Weights of a small GPT-style language model, trained from scratch on English Wikipedia.
Size: width 256, 6 heads of 64, MLP 1024 GELU, 13.3M parameters.
Architecture: LayerNorm before each block, learned positions, no biases in attention or MLP, tied embeddings.
Training: a variant of Adam for these matrices, 443M tokens, 3655 steps.
MLP neurons of a small language model. Each row is named by its layer, matrix (up: input weights) and neuron, and shows model dimensions 160-255. Each number is 500 + 50 x the weight over its row's rms, rounded and kept within 0 to 999. Numbers have three digits each.
A block is one neuron, or neurons of one layer that tend to fire together. After each block is what it responds to, as a language model described it from the Wikipedia text at the highest values.

L6.up812:567486518497549555453568539471599459529524599494458555472488514521441456548495546549415580463436488431561314472567552460649434538522448532436497604532602471462419567477442513448489551498470451521586502556520516553486564422526536502459512515472485519565499516404479457432523472404445466567
Description: Month-name completion pieces

L6.up733:523413452528452488475502449472609470454545473477452573485493422549487423566479533452573591476612512463488509478469512432624570561577569518496570564454506594488484470491515509474517540492450497510562530521545431521591497486463567434527473443536455427553496563491481479648460430503568513496
Description: Conjunction and word-initial pieces

L9.up47:466495523562465510543487480550455471531577518496522520464461473493457515460468455546589497550508537489492428436545534551476439406417455521495604606582596479556533509381517507369519532462476509476420394489493504589522580396454532591475501560464496547605594561435460464400550504492519506481
L9.up66:602455489596520446553562499499530481526500439470494458511623413450471515433553481449510407506525583503569401493390531503542561538504483419528534538469464432551570471469477557504557499543512583586545478493484451508567454464505548560389529499420537535610505514488457535540551642483405464387
L9.up167:537542472508503535594501506461490428553465468522521516552560444588469494464505524523528516490461507404565358503577460584536562542527452522527489497498517488534459590457461545551536562459351537490431536501442503511541605492491449449451520406525535612579514526452445455529515496446451509467
L9.up536:529449564521381508549447463473530496550500476466492450468471464462380431477478542452555561461592516378546426485464464566514619451567544580530487512437428598535557578508406525498542611505538485519501527489496313452468533491546588535572483414514488570489553493482433537528480462416477533419
L9.up568:506534424663447553523487505493522457493480586479525538548501531507484422494531431563558519512465596467455481496550403498561506439482510454454475536504550498462447557470536514411533513561511526424527452536544472455587491533576512511539511473483549577520548512462446493506495584520423525365
L9.up678:521511530516554436562582529470425450462563635616474496527574538498479529443438435524527561485518488475581472482466580561519500508462494416455549523512538424485461501462417509445490467502462524450426470518529533429536511512471482479526455482511598541467516529445472545446559523504406471473
L9.up684:554542449502611497541440534519426426618591478473529532461489413500464486484527436466562517537441496457507434463532514503522494532439418501461507574511508483406494500458504530458482462517484554532480470526505466441533545535579579513431506507488390695518562602491528491545594493504472462452
L9.up917:385458501519449503524544473511515471593524521436531542472482518604442491460475482455543435495481470597512406458504436512497560481489481464501509476551606398571452532514510602475482506507494496438463489505586540531518517464520623474444536486448503581479573548446454469475442416479406503436
Description: Start of table/list rows

L4.up106:517503456547474484418526496378556487505527462538507525476504530514535484508479528510501427473524520587400440504535518495554482498413604463467515482501527513412421584470612491489432511550480539515475470521545448526538439462517439517570441519543614503536442516542513500607473552616490520539
L4.up219:478426418534457503454590470529668489482529539488481498507559534545527472492411407545400464504504406496454468496540531522511504550392675454484573491534527528406418526522603530467545586562522383492495500498544519521507517493469483498545449563429558397491436505483537458526482487567540482538
L4.up300:485429439512450443544438507477578469495543507546556429488484541506477491448507504622461469448487506479419501526550409538440577519571421471505608568492583555434413555402538511436538410552578581465441494575498447520526496513532413480501429489557526506544479578525584452528518520496398544516
L4.up325:468487477445524552523638456536545475500508596463466472470482454546426458505440566487513518530504382400416493507520484478453483555553423511487608526460552430538397468517490458441515532531531426409497507566572503451470590492556494393425491540444534469526521572461587505478470451443480465538
L4.up328:405398456515442484469540509562605477620504616438479459446536532521442479446417448555404507483477410521448459494535457503488488506398459437443568548537464554441422581495533625481468510510498476494478499453560507488521575486479384545450446522536402400493477432490617525506539522466495486550
L4.up450:526544443574504476487529511444424481466515423517491550531650513441628470432540525562520462497505616560440492513482586478544499505440494440442479522595509434498507573467567490522486501567509562526534488457529468485535446480488561512579548530549510582539467565466484446494528556563522497519
L4.up481:569409415588461494505587438540602484512506484444488536580586562511554468514517483565439473534497454580472474492469448468507509512447545527529542527539460524299399600506586471470585533554470452508479475480628535487506508484490475547528488605557501446452474556442464433580459495568605561483
L4.up943:476438496518480490511604498584580463595541503532449502536467515560564450470493495556452443458506491471444546507519503503457542531369441482499586501593474477405504567528649522497484586531506483459394494577545522492466595485472444585534460481439454422465454495455525443530522475467508527574
Description: Comma after introductory phrase

L4.up24:539581374457557510535497547548448474497548484514531455671627459358553480514480443461460498518459526497510444517540514514600534537505533526490471490566476491583448488559526515438573515507465517472560533602442528467529415512610478505512496569449525534490484536464447428581537554522453432484
L4.up45:534591459498565546523494528507445463460549491463459606500571535444492477533583510458545510520395462530470450505488573513548443491464499480462527509501439451524479523493483503552503560513461507477496488491565594514563465451541620510433570549474465510492525481497437509496504512419394417513
L4.up49:536570446483572480489532543521459445449515463468463531611590502444546463499487539547479490542433541507444499484528590516519485545495533532453511540493567453584539551523563511519533534471375389503508494530478567485600557493535572493451505510510456553560553539481470489530506481544479403544
L4.up232:460527530501464500474494527533552471495495504461481503557437472471500479458471442556475523457452423505510452519566527533495516460515466560480477650597606406543489504431579538453451650484474489462627513559480523562597539530494480574462489519517471450593529515397546477486480554379455417560
L4.up491:426535513493489505470644491473558446540538437448488488484616480491504505506458574502449423574536524371397468523525584554552509466453493496525521481528445499468487424441542508502432501484521419497430473507562543489480521494571523432490548546452439472479460485446518484539613520578478390494
L4.up687:408596490514482489430568401459488472515505438542451399515569524532530482508525530551463388607448584465480438528527571615570604549496546556436515534570475486415493484492538495511504545472503452517450515468487531490527573481555482493406439634474481461465500492364443493537434488587459482558
L4.up995:567537383480531476462456597475484508455531442412466490590580448555446502456432552508577450499454475475488465504564512522556459491506541522458486582547570507524500472494512560478394577496398482502601502555473525543510549486581504464470522527457505512534513513492448488533580553522376381536
L4.up1015:509563511437459496465463508539502410526568453552441508514537489399486504465449466584454585491539441439496510502602499552576484599549480539482482587465605418532543434451524522417481563463474502516584493508463537588562506427503517541427453510541431477512491510435438386517496512455535418449
Description: Table cell separators

L9.up321:554404480487379502512587533509571462532548586514508522522509485503540464475491549611473466429496514484549477511510537547637496581548491577427567489487485568501567502434533481450531467511479585560565573569529459549539571533487445534472476535396529433536549551448509500533446468502523472400
L9.up602:464512475521429548543597477463552465510536502459548534421552473550450461576518548486446370496569442547482407505447612515557558597413513555494530523564506519500437546502449457362473517479562446559529436499501502441568527478567466505453560558584480450480460535489492440508473519554475448561
L9.up618:533560481499488455592487397560545455587492532527477590390567460526421427432428484544497525487522401513499512491468508559538528516544524532408554589432524549536503461549477584495505491568410600501435555500483401511496489447447490476473550434466482448524479526511602518449555485422434396424
L9.up651:461497371508472535454493510511571493495498494458488518576482458578424464496496596512499495446587489522476550479512451546546495530509515532486535459508439570526556515452508453460527514528505548497605518485546472549511443500519536483420403574545531545496618493565539476556469494487529479486
L9.up741:519449455577482504505499505469618494513595488501526513521477522628413548493474564583464447504483494540498501515593546568614568484580491527487555528415516598461497469511550538532504502510516538404530409454548522530572564454486471572455439424465491500444501496468520407519482524529538347536
L9.up918:507456539498588494447556479442495492502528456529538479527612425514481520473509488453453527411575502447397454494465472535587471462494426487494560527456549489611516509483467536347520473483526470470474436513540528500610512439539545590464444489454499559554517602476537475442611541510472473488
L9.up933:565515349566487558527384524516429504421567469531426581502580524497378458490532535456447531482544423542551558467517584468610457492503479546471504510448477521544520606461385562539489496477523439400542529501449568438599537539473531438550596495479563593503564513572539538513506542460493424520
L9.up999:516519405487523523466478473486467458512492464515508619542465464566412410518412588533435520492469458527534535492492448461565502515544469533501483538501499524508578588457504504445500472541464505528467508555454496429494522536425511470514512477504543546504576518481506546426486556439472453462
Description: Article "an" and word-starts

L6.up139:481592524527533565554417512576443471500525458473404416462467459517510512440507566468526529499441493554504440475665544483524604377471466607513515537469479525489430457439426510513532490475522495446496464511500481482498584461556543401531640519529475566465515579446523551470560426451348485532
Description: Word-completing adverb suffixes

L4.up145:486465482495515527459625463500573514532507489413416516488666501557436481518533560526555440481519425487422518488507545580611524457486489508497515497427512420458417476484580466403449529463462526495451438511671551484522535502517466452547461604545475441503508523491529492496490499545546489544
L4.up170:491562511516413570404537474533547476541496438412522617462626553501463479498484562530506470417453528441523469485542537499589545407495473489475536474438466548454458575486467547494524457490509425453456503469559500489545454497539563489532600474518481492502554519483469483539450502483480496469
L4.up193:407543491501415633459531603450481476504483334460555557512582431445483501536512544501440454538580452464495524495523482522566475477415500463522519469505479477530498462465398457430503571475513491433544460504481537501573445500502515314455513533535505556516549568557469461468550532484498443469
L4.up221:474521524492404573447544420470523423566480441432548530488652572471518476556450553556476536423399499493569490510486581499537563495467544471486516467434447572562551502395439518484424457479567429493452493520468524473497493500516539515596530491481398495532531477503483523510499550481523466487
L4.up335:449479365491481569491537491491518476461523481516444517436561418556465515464456561504458617550504409448456472508501450463590466445519522529514526517565571403524441482530560564521533494420487437475502476518380520482516421481536488487460499481501436450561531458515486514471458544416515491569
L4.up833:437541526478422538486534488528497470561520369519394555448591570522492496448480542556548424465527561490490525477489520565574608450495526563459528487451464467508533575442487425472497560496570507480463490517549467543484531437548593435554458495458486534476589504447502470519490498525536507483
L4.up924:543552529554399582423477412468570469546568489430521528441489571475560494473520557568517496423453492508483463504466540468471414543455479474479561489482512472513510602446507515522542527465573408475425490425567494531485466412513590524518392464579543518536577544496455492502485508497536495497
L4.up988:536578534539471523481552484508479462503558469442498561424526517502419485533518501557554474443506508453467515507503448499589491428474556556426523487510422428567554478510505451483505503469567485526575492612495524469475473474443537504557514522569436526504479513465431452496515549456561535443
Description: Indefinite article before noun

L4.up203:581332530454532571481571570470498462469511521521435606491411508581468474494439547531522505495482380527493459486562533450555471477471576564450526558536489493525506556561406552516380536570548511435502507537576452530535571397513544473452538441460536488524500519474459483491467459323452455504
L4.up214:471471425488492454528432412614506455529494451493461508501540450488473495507386537578462558502504442476495486508476557512509481496545398533486621584492600478517509543533531616495448479485455532420506546530453488469501512418525502555401487438484557490596507460509574539406551513439373419441
L4.up542:616437487464494478449578519565539477525545558506408593462544525591482449447443433499437541424433418440509490487536598504525548494490446532468521574619577482510425507506436566477427583563517454452567522551521490479538523465468512484487522506443516459546493496512539475487457538380455452567
L4.up567:539490486445494600515418576591526478544535567515366528542601434541481500561422579497530493410430395486480585476569472463512459517488494542483531510596591512508494623532507478533497525483460487461490537539517493512482509417597503534460533507541479470496412529454533390465432481390440434599
L4.up699:464474472489490555487483472462553489492517480537486459510502379530409482486353446443437542562527501511424518486493613557571426526458535528447544497512485433591522514503558568518438530528495494521505491461522502529530568431494455480418477551488479424587458485443483439478480454493460501572
L4.up740:490440536493506484527499462595544495448544516442471542480586478520501465462376535499518572498556391440454558490496613475507490552496515514467602601578556444414517511503494473503396513545599520405494485493531491485517504424548483500522537537470555420471446505536568413437500409449434498532
L4.up872:437506524477453554462572538479520455470521485447439599491537580571416477478389527513471473443477422481567567482520594533510551465481421533475654595595569512533479502489477461485424583474593503438544483531494501487515499449486441493560539588485461525539488481486584467486446523458470500557
L4.up1017:514444479483588579463559501535490451572508591455479522481456502560457473482491585535504452445465397492440479502603543504479423406437378482493527510532528444515426579519452542474439586560553453472433507524505498518511515451521515488437500576446418509514452552445469398433584480436423447529
Description: Date separators before years

L9.up33:523516480522597552534540638418486493565537438546521497472574536374428486480411411523501585469474487477519527456541567480589574438419513494524582443419420483454507550419513483486469561543536490555486360479514433438500505446522518471468515448550601613529451466487498466440564538424399479483
L9.up113:516523548596498537573566560473445483467479375468521531494522454557486484484442547446588557478564569502455483488440601512576460548445517492512531538466434439474494527418466437431515612404501521440520446465535496480551507501526499545531459533496551561428490471540522503414555540431327474468
L9.up271:526560517653521502529441553441491481531507510535533459422502478554493559550549560591472529474512399472481509482465489496560525593430459451477541561511483496512474551442563482475538416521526551470506460480532476522472440505494457509587428475515564515472494462366574472426477451603421511518
L9.up489:444502498541510593546442421487559482469516484394474446510578464415546526536532538519504549532511486537419481465492514501555516459541521425447489569453505420455578548432455505392482486507536580517518453466504501480556473501485496426618476535524424446552529530442512428490496501499368557455
L9.up555:543553601572547535486550481448392466456539466495484477528519424436565479560478577561509514458604482595463573472495552431596652572416565400500511528429490516454534492410501477507488491469505544540528435459551482465454506456503465544525434543496514510511530488471477432547480560523423476540
L9.up638:556554440544545461503478462454475466474545496512425495445521507507457482453438470484463488493449419463543470508597583513507449450500457477479475546504412514493428543459558491481540540525532537487499522519543436500470495482488619514540486570496498461546490573400517512451496457430380470531
L9.up698:495543587606578509462522367453427447554544485567473533498549449548547434503547505439469528571462526497497550458483484567482446417445522510447492433565439542487561550469495512384490554537486474477447393465508509528482507539412534486524448506485519499392463550536594473398506457495479522528
L9.up916:531572500512499490525535499399529431529513505378415509408624479542431444425450578538450466519559406541426432468438580461428520508491483433445539538547506466405430493450549597465493541500544480457509443531581446490472518413515579556530486586475516474500596592505451465529559465424396436414
Description: Biography opening descriptors

L9.up194:505440403532528536484491453483540445506540548470461500478506535532462524402558527478513404423456508550440481535509512555506526479470532421447613576515525552501429558432575570500377545609507489441504499494528405496502427473479578551627462502497597524459591478508486486544458400449519457485
L9.up433:543469508530485519476566571473486473548473584510506504565518472525427444500501537552492477442500430475440476515479498519489546597576582579511583533451534425441522523479389455543531544573563491514524469598583473499549537385472523455478494611493473547501446533523383496618568496485425546466
L9.up443:514418562493482524453528473453576495516468455527426524431523524605474438470455522624503576478515422474433472473567533464542493544532497351404566527487525458397450523462547556498440550511458586389543410427537474480484553417535531588637433532519581455559507561454491447580468527508460408480
L9.up574:523516491544425573537428470483602436583469480453471463510493446534444509438486558558501584482571524563456474502439465524485462486593557589427542465506502530391488514505601563464450546436466543481483485477587381525504422428477554560485547490592560520431613505478397494525540464486373511506
L9.up731:489432447478481494570486470563548472510536546394476555481510499390396481515484504590416492370524457589477470493557409576527473530489579523412577455483577530439472516536563511428542467522516574546505494482503513509530518469500520397459581477568360523514582463531455432582465394534586537464
L9.up819:497505495517463493517485519450608450530537508545424533532521534526494469476476439564508467556544399473524433474464537514475509474534609580457593583557509610556534535492499486507519547510524420493535534476494553517519499450483483595489432546487553496507555466536528494583427501577437442527
L9.up838:482546536532555511545507468566553466582649474453451507537396576465436541517486519514438497414475467450521442483524464508512523500434563460448542558514540561559506581463555389523392508643416502458562420496696454446442525459538500452564502544550502534457518556536552405603457453497510469538
L9.up985:462524479523429503566513482459534489534451490507352511425484492477556459516442575539508413471459521478540449489466607604467488474501487485494552534538479556571515451534549461463397564494513545488556488538523560510534526390582601543506489509569499469490507480489511435509485445529450468417
Description: Month name endings before years

L6.up655:562556551517487568537527405483536466611482539453481529521529491498494472496421516502516457500461475329503418479454464555528480590553523473520526500551448538550432479536455467503447545505472434541459481476528471459551534463506427499558481483577525405443436491569533467607536458470493603501
Description: Mid-word syllable fragments

L9.up180:509469508476471517603566476493508454464551394408595457606610477599494448483490530530548511492468538512420493461547628498517645485372503503429449542504467552465448578469459474494574527497512476498521542496485368491465477485515368462456487494515461515550476509391574493533455429458461530516
L9.up207:572402506474448541570544459449492458584496467465503515516492545476466522556494513536520512497492488400449541526644439530565472529474533484467580535526540418467417584470493542453474447524547530472543445483511457528509552453477502426504461589579595416515453502455458412503473467507488515499
L9.up342:580448501570443489578606486443445479426572399538482560464637534444551512576492546499571464479513517473494511506541528494562565520462535427520550517491509494552511542490470473464522479583472517497464477465570362510545436471492486557456446531529463464502531614391484536542397467393537538501
L9.up497:517444470603396475456544442390591447430527431552496492513543519506448534461485421492544412478558456460495495532543459486620506457448576471493520561509492480522509535459554508514478555555533486463453468518523454551543471456493449528592372492484572443546464460434506520524503482514475567545
L9.up646:516458422547460473564538480384575451545498468549418560421567532500500494437458486549522441429532458450501422494549438500523520537427497540480635476361554491529448538510494490400512579525519579491482591556545508519577579431509415571550427461502632470507472531432497517500587512381472565511
L9.up775:584565451482427509535603429545527465530635541531484509447485483551377480493516494527522462358602531533511425449564482452584499546528516534497569579545506485554454471461447567495563435501560506495573449497483442490539514421465509519573540432479580517592426512568520582553551434514518448552
L9.up780:553439367555479447543581504448594496503485509521465471526645513567558494506462452508448431539540498497456483486523498531502538526439477474488597542488459527535452609514520528458521432602500496503483477477624456479560521531519416573509422443630566527449466527411501462517479491453480454514
L9.up875:509445346555419515429472454496565506500515431522426504521497471509469457511502514523511428480531486448473481483502430488559523491531517421551487515408509443513462550477611535547496497550476549523552508537467459503515458445451475510436503564541468547552486514434563502600513469473464448572
Description: Clause-joining conjunctions

L9.up200:483483497550463409484477499463514573525449488510430467513493498461507535453409432506448526522558503512453518563505488466502545469508501441529497533517503461494463475441513543419539550434479491484569501614486503548543562532453542527476502526494486482583550517479484495415530489477498446472
L9.up462:512531490577533544503547575447615466467575503506463495532476424427583518594472472511438476436519469586492477503549464515644465531508475533503605567460518510403472528388451491451537580522532487388534452512372529483524467395492500461451481505495499584644548483540555538569502506450415462538
L9.up583:519548572503539462446520473436536466566574477505385513513523497459614431430378524506504505529510428498486482463563550562572503514537495450405490523492383447488479431537445475483533508590459385556543502520535512517593517455523503491454474683463398450488513494567480597562527538558498395476
L9.up702:452549513523449457519485494516496466472417526570412512536553533447510406590540564495482559475525518571498538470397511519550521553573451536462513438382453479567532569467484487507488490544421467462500576520545549524519595450538476515486429497526549487567449507559592475469516495483417432468
L9.up730:403531560476497443416616538515435444508464511601487494490519529493435517511518473415439510581502490484514483468452553501455497477586467610520395530485548441482502454534487443566517499432524495589494470488480635462491504559479552505448594483474495507482515447532521604432522574498437430518
L9.up821:524529440588439472541495502534487448517521519472562552506598469561499429540573512507534527449474570516502543453479489478524563573413515421501500534550404413431513502553491486467445499479419475451526437459546591517536559509609509530444476464442502473551430468425472524429591553517548421535
L9.up897:423521453496561559511540500497512478559525512459500524528547445535451466498592434445508524540465533420444482502478553616534589473464471593480615619479577474535498511514541441508450588538511489443547413545497558547608499450618525500495526514561500482494624521558488461470558471518384395451
L9.up1006:480421463502465523454510406566531443534528501368502471578561407498539462543458511473543568531423564447473507469529507640633488531466534411497560507522512460544508490503481419454537433520459469419472427522397573489570588439480537459519442495461531521551568532544527478438536580452524495552
Description: Structured data fields

L4.up96:610514555520452533416573545519523465415514488540531551567498485470487458565478507449465523551439496445401498477486554492509542410429613530481529481472458495491465488384379482472432492560566441482539472506538444437530463524496474519549515506470535562517503440516537510517506487478492525462
L4.up388:611513529527474498510518418622500471582490452472451577562509476439544445486486514519519556466455504425531516481495393428533473504482458443531496502512573542547554541477488458375541544525447465486512548523531430535589537523473524457494452476494439487555520566482516428467479446470639524492
L4.up396:550545531550523590489495380635458470616511475494505569470475564442541489524394418504438547542431466396569440490456440561513557523480507532495519493456520489511483513535571402488449458580512431471450518479589501501530465478531447589416475512518527440504586441567549519497418485420532554465
L4.up466:454500545554470565552544519503469442546498465508544534461419436553529523466444527484517495542451583498468400459555503498614495413469489514528589506487536514521427511471428542354501420490531520418450466552509468519560543458560518515393447479396493551537540509515522528463591468386405478528
L4.up662:498516405530553499570466433479480458504559504555515497507464472454437480451427499583512546468548501480497438450418529525586615495566467482476550535502594491533526542469440462430476496584475478542533522551432413584519427493417535523436482503512501555572487463568571436499636498541467479361
L4.up846:518518361491566502578482498489562447472527499460554531515490499472416435501469480607463535443479424525494420450551539502512558500474516421447480584609514438472418544508456547451520542534462538499544513550533472466624485459505574499423495449549431568543516510491521460536591471494442441470
L4.up939:539499468529442528405565521567572494498535519457486576555618612576443410579450472433433509459513490618533507453524546437495461449506528522486447498443493496543578517475556495497555558512454428535591507462540482525539564473467555493522582459515472489468500487535499486488433454455580495506
L4.up980:528436519684450527408516421525575455546542515514544538490477464445507495518539452481536485458504499508447489485472483531563558501425434469452519496497510472451491525451538474450411507525501568474589478488578409538515541469477469439532473466458491607594558497512466454507563534462544607397
Description: Word-initial prefix fragments

L4.up33:495528543458508584552507494475527468491577412545520515553492506536521491503507546580406512525462492499608491502594592547477500535497458527488527585529512464547471466533506433440452550485480532446516486553519533569561556411504602522471525469515413488475523548376522446489488464419432415547
L4.up462:430475491508482411465533513469463473536556514469591494565488444515498512438422439466525488532459464485479442480559492534497532424458501496484511629582448516476439510535506632488524441486524517538483437526477582530533537441527554628509476512554520514508502591375484485426535576456389434420
L4.up577:558581522580451443560492568470471495445551481467513543475484546475532489529627451616456528430542506530534480502555552475532562488498520470487556588536453511507405529470534544444546524495568516506574503577518466505546478464498654435563471444543614589504547561435509377539503539469485475452
L4.up591:422582498504490513551474634534474481543603451483550433479465416561569488376506420595580472532443504438509407498561517570537555423500423501477495565464486373547450460434590540484440439479553567505470477528439479555481564493469475544490464475518437469544525522430586476449519467414428491468
L4.up612:570551574511478498554503501481417461535521560435492536588462471459576490454521413537579462535438571490503456503502528498478518492478407524466477543558505496438511545494524496501450571500530550514476482584536458490538513500531526652499530437510502566474604531403499457496561473500377427511
L4.up787:484552516512525502526590549554481485554582524470447569513475419557578498455513408548570536504459516470497425493556427568544484453522512540500537678539486507459375457492582529459412517498536519440412471582434524439552560492514566521567464477503527535458607491403541503523467501498474444536
L4.up1001:451531493558440449462532581582527469540552491479495521466458441507486513460510547572577536426535552446542493487560402519519495356608439587495567585532474515575469536482476527482477411492532520424460487622403445497548594495526600525541541407535585668551621540524461483588553471419450550477
L4.up1011:486578468447505470529515520488442478542494509440530589489450419497544500483483409561433488500430580485537391488563502577497520462488453550487485591494536461561498507439495536425541509504472504537493452496498457599595462439517624500430471428473490585540605503377502492483499523476493421426
Description: Row and list markers

L9.up36:569556526478452481543484504514477425552528502579530515554485490408471390525461555569471612458464510470475556481447503442562453521548555549374523545461454502565442534504496466438498444538499508537506566570494439565585459462540502543536434639534537487476448515501544436567481485456505580494
L9.up389:498415466565481493579442509546543466569537390430464453519447477374532476478525464606459505460589509443515429484506511551525501545462505528502580502492461438513502484424525484452460399584402536427448470512582499497618428523484453439512487614514503471562483464518548452585510515574525584444
L9.up391:523492560544444457514518384446481462550568527494509455475519489512500468483472494508537514443463548508445491436447505421479439566424603529540500508489440563363488454555510550526452501507426563473498487431516494596514470417470461493590386535468538464482484536510536433574484507567520551513
L9.up430:612479542530425632503609476472500488509507451532448536505591480497451475438513521509545570528525529489434451464468580496583509468445492406516542491467463546480444513492468413479439586499435567537407411549528486528576522483461570513556529499455512527452472481469488545461457507557440543362
L9.up441:495506482501514464448481474569511473536545461555546432521527506437495511439497500516498504554621468439454537470481548557537476532520395515473540596503490470475521636497518488476489409598479538439479520523486417513563491524459378487466492634468517468591445482502561432581519547524546512474
L9.up591:614587496516412449517473434492411473464504475579468609449504478522503454530463569548515465482532552489466479456520479554546563554506517538468463563600497428542499492519444463528526491484507617551543492453602483550545503485516432511522406543543416514511466470463568605571470572448556541476
L9.up783:576494556407425516517585448485518462575513456483503557602502504446496420444538492480504474470513479505531561460553467505452546612505584569496430499552465545433453482431526375480499603471533476509589529445527407510541522489578533488545508557486461568475491479497593499671460470427586467536
L9.up874:505594515554540511450477424479565448543488492481493578544588507453486466496499469537529487489609476413536525437469426506532556546501480455422472599441477493449477504482444510451521527534505534459495520551457429460585449437583511494490505530499505602526542525492469414536504535453467465471
Description: Mid-word subword fragments

L6.up512:516545470473453432501530475585521456439477496548446447520538543454538517509561522458501493406490510526466488508500578532494474589503509499460542419367488498532499568505519514487543499494384449449609514519567518510537528477582450596496440520556554500550476436534531513489496507428448351550
Description: Table row-end cells

L4.up5:500491553484428562431497487605621474505516533491359436570514447535516499546521572572476585382467505465476529527553443483496489545514454520478538531423589524412550492422492482543429524535527435452518499555454528520530658492551507459558566464483497485495619553546526415542510458504495519484
L4.up25:496452518545428494513468471511512463524557401534506577498494496538608476520417492531494399471592499516505526503545573445508594499451524503490609520535537541541469573510557508455474537524566569458500476478563507496436464464546488513580474458538483463497394488454489469488510455450565460582
L4.up226:570551480511423516553522397621599473555518537482374512564449493490446513533484524569510558436469439430447527495528398485470507535464464455489530526402521476470539493503499481520388469568566492477527520563499485479493562502513486490452396523457575548550542432498554460529544357426450534423
L4.up352:533546545525432607483507518566559461496523458409403520641585578493535497561492591437494501469467502553435488497586519480504470542487588496484512501522578517461566441539463524501471464558586481459504480503496472476555509478528562433547540439520554480468572594519496473473502452472389578501
L4.up397:593523492487457557464530442568553445531531522436527496543523537495563469485421539539371492464508487455344450485556592475477520543434433473490525509446432520418430548555513466525506526524514481499468486449533470487528511484529395467490443465584466456563425499506431434595527421557505525548
L4.up487:540513438505488441502464378588490459500533474418374549619555564404464446504488587476535462472481449498459529478577523512477504496492599533470492496463494467497489531469538444490503532494528542506477491490484407519513523477500553469587557452576471575579551610481510390592504419541505549510
L4.up514:451427507469428450459531421478540510523532529460383561530501565547395456499443544395511507451463482464500561516583547494562460441501585503498539496462428583506485551512537497535481472545502415453457494487619468461599561478556511521535484507458552467553556506596563472538392460499468496512
L4.up778:428534535559463518498463454547460475534509472440471548577594528487421476517531584505522507455515505502560501478487572497458426547523479470426531498444533485586632575526472492468523444551528465504522493526524431457522496465463524497572483428565574521478516467534509522552529519470535568512
Description: Word-final function-word pieces